From a checkpoint of a small transformer trained on Wikipedia.
Size: width 256, vocabulary 2048, 6.8M parameters.
Architecture: LayerNorm before each block, no biases in attention or MLP, attention and MLP in parallel.
Training: a variant of Muon for these matrices, 288M tokens, 8783 steps.
MLP neurons of a small language model. Each row is named by its layer, matrix (gate and up: input weights) and neuron, and shows model dimensions 0-127. Each number is 500 + 25 x the weight over its row's rms, rounded and kept within 0 to 999. Numbers have three digits each. A neuron's up and down rows have the sign that makes its largest values positive.
Before each neuron's rows, "fires on" lists the tokens most often at its 100 highest values on Wikipedia text that the model never trained on. A number after a token or word is its count.

fires on: "an" 16, "ance" 16, "y" 10, "ry" 10, "ant" 8, "ue" 6
L2.gate20:461550481509524507511508480452521476534490458498541505510513473522524493514496511515483482482548528485492474530505458478482518471541514519518503524566478452513520502509484476521475470474524451526464526457501497477500570497498514507506452490453511531455518514505439516542525496466483491492485497488501468490491498511501469517479498454516520529492509502535503486482498515458476502490511
L2.up20:503542519488503488478481501505491476527518518473530469460567503516548476467528508454492506501474474550510488501465486485529458499495504449497516461520487545517478527515477471480535468521516483522532472463509495517503526524552519508487474498495438487470475499500509479469500517511538482484502505537480522491518484464534490527518509487537573472472495534492494489521491505483504450508488

fires on: "artment" 10, "ou" 10, "h" 9, "it" 9, "os" 7, "ided" 5
L7.gate6:521458485510491499477492523507483528468456465509519530468486526503501487523498477518486469496506532501526497507462509507541514495488522522521494530519458484568525573515478489542462487536545512489498546496519473486506493516539459467511530475480471476561505477486512496559505512479512480496494478508507550488505513478522538482484517496553547489525496500518535468511480514465502508479487
L7.up6:524445512528500489454503510477493503502487479475490522440514473496515504468556518516504485487479472497508542509526478554517512479475533508546458544514505488493465542518497444540512508481548484465486502486460509536504518522507507480539530434531507494523516491476487510521489549530513505501490462505508499472477511493506495493510477490510504499503483477485550463557469495492497521507493

fires on: "te" 18, "p" 18, "9" 13, "t" 9, "0" 6, " play" 5
L6.gate273:540505526453515544517484516481511436541468513495512495491492480523471511524530528480526525529476491492452505466504493520469455479488493497486442536513509485491507492482513524458476551516509475525508500507536500456515522509473491479494527526522512468516516499496495478502518515440515560477541491503500510495520508561501475501503476475507535524486495506528487483528506515512518449486493
L6.up273:484458524524513467542536480508520450536451491521485525498433465514495532523523506479491505525530444473491501527507480511425505493525483512467461546522495500490490501502479552494478502496486490470500502535504490496509539492485461496484507503507522567525490488548494516537485537478485501515482488469531511486521483541500511499540471525516508523519505463501499548511482475546492495508493

fires on: "em" 21, "or" 15, "ist" 9, "ed" 6, "ad" 6, "ists" 5
L5.gate111:508463511479511532505472520491558510519493457513557476504496505518502489551509470492537482526496541477517535523498491461485510480476529539473546527458518523497491491440482527486493523462480479466503498484458507509523483483563514488497543486498520472450574564533502478487514469541493506511506509512533477494483555482486465517487486463527520526475501505498496548549487484523514490498476
L5.up111:474466496499504502526525504529497521505500518506516488493554511458514494519513515495476468502536472486514545502462477472551503498507486511519484533515540522505507504508533476486482512507544469516559500479515503548490456490518494506496514500549520488488472492468510537503537480467503535524430453460512515440543520508504527499470478515502514518480478495505520488488499507549497530456515

fires on: "." 24, " but" 11, "es" 9, "s" 6, " and" 6
L7.gate98:515467492470479443475470526538482542512462530505491480514512531520474507502512472498484481463485506487495505509517514516489518455486499483497481490495483510549490513542517491468528442500465496498484508486513548463423479466513445523480507507541484493522482472461522513508527523514477542505495517518554512484525509505524471504501507476562507488457528494500498537482555500529479486490482
L7.up98:504538536474544541460529492546524481478484461503456489510491495508486506497500454476498515476506494510510489526472494500502499498520497528497526509476485538514476551508486490492516467501493498498506464522510508479499487502529450480487499510483487489549517548514490491512473481512491495527542479488496502537515480490513443493489485547488521560494573469538454503491522514449510502522497

fires on: "os" 18, "le" 15, "ad" 14, "n" 12, "ut" 10, "ol" 5
L5.gate90:523455511486532471475503452492560496454521496468482532490502501532506478477513501479471526490512483457489485491443500469545493519492526515511514544518478451522526537481499469475484515523518503531509470510512470519503460497536493484502495503496520493447502539465492500532513532478561506445512477482485519513486499532501494485516483543506510503506472486516483455461504547488462496512504
L5.up90:501461469498508517491499498458493549475518484471493466457487399490539481542487500452473479489475485487564505518489491486482490494468533485484526437497529491497485491520549486487475510502527520499519501507534537519533506497531538525502480506504529478496458500506519451486510541520490500516527494485516502553517542505465477461497500483480499466473472479509526486524510508504498496537556

fires on: "r" 34, "l" 23, "ind" 11, "is" 6, "ir" 5
L6.gate254:516560528486473476503471470517495500482498489498505547543467507498495475502518517531489529484515516448488527487511486462514518472496502518478521513469499494498522532513480507532500469523462460502537460472556477468485494499477498461506447499539506540488510460525506515530497467514478442539483515560522561467526531485497487505508436483525546545476492497476497450521488498477485495520519
L6.up254:516522498482471471499493462518528538487465521508447507474534472535488493518526513543476507521501527466479476457523480514492485467534524514497503484500482538517503514507512477478461565495517504484495509509517493522475479531542489526511517457503506483498496497522475488480519504486507498519488502507507529468502540517467462502484461536523488510513486526505482527442529553528473520508450

fires on: "an" 31, "all" 12, "ies" 11, "ew" 11, "it" 9, "y" 7
L2.gate265:516500484493521493499510484498506474505490485508534507494499521494480472537462512517479494548492607466521502511502540531551543466530522471435518531518499472482511488539467467519504487495506478480466482460519516496499519499504493489507533516499494507481559493516517574514520478528454485500527466487473459514515470496473502567466501523513515480467529503534481497513500470519478463526484
L2.up265:543476501546515504498490472497531492545505502495484496440528512526474527525509530508481530457524507487470450490493518480500525481497485520474529495505482506485488493475476463493497553456534504498512459512465531504494499535545523516460507525503558516474500493527480498523488503499477457455476510533492498469517484508489528507483500457489524493493478480472502502492502510514500474488510

fires on: "t" 25, " ext" 14, "-t" 11, " so" 8, "ri" 7, "n" 6
L6.gate74:556410512496527480513507529504529500502503507526522484535507526468497544487477465499448494490507528535479512552509517449481515501485491460493523509495481522480514488496472505521527459493465539498492502484500530511513522532511477490505478538530480541520509506478484486450555501488434521515533468546488487502493548515470481463506490517497470532484500491480469465505513500470502552506467
L6.up74:446539487509518479544518485545546465494517480518511528506523534515486490515466519535438506489504473490469484484505489493459475485498489486553507529502527507507486476507497532493500494480530517517507457458511514454493472513494504482515506481482542546492510489515501513539486516528537477477493501437493471510483481523501483510517516493489503544492493465504468503483473510473496479571554

fires on: "ic" 24, " has" 7, "ical" 6, " received" 6, "n" 5, "ed" 5
L7.gate279:532506526546502477499517488510500511469499504494502475497526479524541498537498524466516563501468476535469498487464446498504545521506509521491496496457485504512510539498481511498505551539448483465495486508514531526495485508477511533516469524513495482503475505457506502522512505495508543509545509481525519527506529540517479472453451517472467456504495488438507508504483487503468476438493
L7.up279:538502472554468497515503484498481506480520494486518543401496503530497515508507533506455502477505507509497503515465515525531538456504506511481459506460536515489516435501533515495492513508507508497488467537487501484512487562498519517531450484479480520495508492479508494476493465539519478539465527483515521550473521485501490487498519519485482473482459499489493486470485523485467509455508

fires on: " under" 24, " per" 17, " short" 11, "ut" 8, " long" 5, " prov" 5
L6.gate145:507469436472502496510474500488511521569468503526486500490477497493503507490494465517523495505518489505468497515507534533501508505542551514503495492521506482477428539483482502483498481542504547536454525510476493507539537480517524508528462458505506473522512474522531543497482477469522546499558534546500463500499515498484459523485455461531466458520523478519511479498508523526465539500512
L6.up145:479505523486500491506510510491531491479494498509441527487482476529556485482481485461495505540505462536515508521470502519487529515538516454517478488457463503507471487493514493516518477511496508472522525490574477477522523517483503534535472445449496576492503461523523502442472485506472509513537515477497478479492527504484490512498470532513500539511534475518461488531532537486439488527503

fires on: "," 43, " and" 23, " of" 9, " by" 4
L9.gate248:468508466485467485503494503536495478514494479537488508527494486446535520501463483504513518430497531464436515482514456553428527506478486523516542519483524525508477503532485513478540438492466517534486496549505528511511539471534504515521512549539511491533464498483470556525521523506483491486499545499539554453509498533499536496524497514502489501473527509465520476487494497502453479480453
L9.up248:482530506522519481476467499497525489532506502566518498489517488498482513544531507507525488472432476506497522507479504502523511505536523475518526501486529482493461486481543467498470519455517529476521512458503496494535512459459477499502479477498495460481544504514551515486484565520506455488542479492470466445522510514501519463536517535430484479479474474523477480515529503474479505475503

fires on: " ft" 36, "ather" 22, "augh" 11, " son" 11, "umb" 4
L2.gate134:521519513524486546505466493517477497502510545505484510527488483472527477443467508506484471510492489511538507498493522520438484501539497511513484481520465509502506520520529511501475510500508513486503476466526499508492615515505519507509495534487508531458531495543497469490515519514478483465563499476474489512457459519534499533495463541540551490508500493505507495538476534520491494505464
L2.up134:529506511506508483531493527470506517516497527516530463534471448522529507512487446457521565533452529535500522529456505513544506508501515514510479510510511502503470488515472492467525505523464523544518462518479501491457513517536495471493493516487499483472493493554513450507531510534465531517523465531514508505513450513550465504504496518531521503501478496505495449547486507507547517522503

fires on: "er" 23, "ist" 22, "ic" 9, " player" 4, "ach" 4
L8.gate202:486489505492503478451472481564460509467530496517519490477475516535520506458494538521504501454500501458533500510490497457508503525492502529497477516504503496543538466500476490515524458508468540502491504501518519474475483547477488518539500522494505470484473531498488533459529454508486494510443487451547481501503463531507455469493528539530549500470502482533503478522508468509486477522538
L8.up202:493554549492505476474498463491474500475508529487464469478431461439523500533492479488509528486513527493471483509487478514530511490472493515531502504534521465473473511478481563508515538511472485504516486520477529503513457458497517481484464452502504482503466522538530492471503524505467511537482486514532514505483498508550534491506480509494489504434468500499497529502503495515493466502513

fires on: "r" 22, "h" 16, "u" 14, "ul" 13, "l" 11, "urn" 7
L5.gate201:486464523508476492498522496475494538505450447519510515511477515494476479513519494458475501485519473518486507527482480512510451479525523491474529500514512510494531517477497531499444457519491517507529522508473531535493528494506480502537486519522449514461543531509528465483460535487501473477502490478531488473522484494483500527490521528492506483497525459484485507445538518484502529529488
L5.up201:519469515490482558479523492507457496479483520469483524491479521496506508456471531517524505517534544488411469518511532505529501477518510492528485572465492539531471508520497531495477494535497478505489504509467504503476444511508523469509530518535481512466532545532491493504502520532533547468504501543518513523476449441501481473492476483471521510488542497461522441486457499486503536512491

fires on: "el" 25, "se" 12, "ing" 9, "ak" 6, "ad" 6, "ron" 6
L6.gate260:451517479486484497520485513457487502473493541494529463468539534516465484493475510480526523484503512534486515539455494525468497489510486485459484501478503488505506492504485498509525512485483477470489494472497481515463556479494489477484500502469533504480525493497487450495478509519545496541460548542498498540512487518456461536475491502471526528512509499503541528519439519504484459485500
L6.up260:467535528529499475495476483538529511512503512473499474481528458492526524519507518466465479537488486512522506476483531479467518543531462482510470515519496509508508496449504530486530563483503514477487473485548493503500457488522480481516528531528503533495457511485511480501484498501493516547492495505508473510490494521461511462514479473515496510551494491479488562475435525502510484493492

fires on: "0" 13, "9" 12, "ish" 10, "o" 8, "8" 8, "ron" 7
L7.gate285:519458489490477476525497523534478438554503519552486514486544494489526487535441525509495484512529520524485496493515496460475471502495529478507465475530504489510511494463514502497494523473493541523467489456522511521515469474517493499503489510503534500485516483499540499436521518459538509501548534510531518475496521507510487475524490516525505536508483468507545526503518534535491506494445
L7.up285:511461516501514494486505486491465467556509541527466483499442518509524500534497519523482512478496448493441447513480534505510495455481527509484480536496447533478541501496542490472501468520458506524485522497495530475529466486499509480452521478481519521488498484463519511518502471477508481475538516453516468532471501538500518528513493524515532501504512507506501487475509485515475441497479

fires on: "e" 24, "on" 20, "g" 12, "rick" 8, "id" 5, "in" 4
L5.gate4:486518502527504476481510493539533489591463525536523502483500456484508494529518469471476464533520530529501537480528485504479467476504486492560488484510491509536530509477495481483476475523502495505544492474524486515513492495484519462463482483525501532552486498455467488525513574467467505484446532507485504492497510558513518500506473489495490468483494484512527511542469495524493485491498
L5.up4:549563512506476504489504440463524501503466521528473497522445504528506515491478544482481453500489506499487564508498488522461510498508482511526497490521512508515482550503508497466505477517503501482482487521505575533521486527534490503503507499466463478531477486512497527510478445465503483497468510467458495473460510504490485484503510485508474517522524480526513453528529513462506481517480

fires on: "ad" 30, " " 22, "d" 8, "ed" 8
L8.gate216:505513492466504508577474493493467497515490446497495498505488523486532533497505467539518499514554526524508567462506462469561532516489518520502533513491509536538531504521495501508527514510482516516490494496495534484510511494540484491510479503472492473534487573451479530491501475505519473485504497487535486524517516474524455512474466515472482488467476495518463543509485499497503514491450
L8.up216:504504505463513522547430483507465512509525528504526487535508489454501481519509483480486477529515455493460523508475507495546449470490477531512493493515523466506491517526516526533473539507468496527502478522518479528522507483536523484485532518470474503477478565452536497523507515476507457532519457507471457531496531505497475508500467483461493485491488508478450537502491559511487486490495

fires on: "," 70, " and" 11, " |" 7
L9.gate6:514472508490492551501531532514484547527506503451477518513430504493485503551489443480471501453513533545465514494480497554486501504464475502536489517493498457476487469520524520500531454509527530510474499520475521523522470482526560528466511493488521497503540483441501482505511495489508496527505547479533480476522499546538496503509456506490506497475495472518488523471531513519478477487544
L9.up6:509518535476535500509475518509509459485503531520480527519478511523496518525494537509506495461533490540482519500520571527492511493485549553545502531471504519492475501509509488533541519524464496522473491491466483455479527510505501523506515513563487453511462515489494509521501517541499523502521542464467492525470490504484531502481518538514434468501445465524518520501510472510454513467526

fires on: "ary" 19, "el" 17, "al" 14, "y" 9, "em" 6, "est" 6
L2.gate314:472507468527475530514500504478483534482528504501479510478531505496510526539498499536495522478534467526458486488525514476512536479514484508498508506534491533502500462472524476534487523506492529491525538455518476522530499517501491505495455495487452478523470492468478491516512514530548520486499501511492557494521488504470509421491464481478480531496490496469498535490469508523499469495503
L2.up314:467550539515509440527533455478526519519480526491495496512520458505433495481508483493511494445505521509498480531436508471527487502510479484525552502491510551502512485456547474529533477473521520495503509529518493468532514483485500523509529491492510529468529487503487473492496523538512480465445498534456519492493460531463507536515494504521521489459476478464523557484515488498486494445477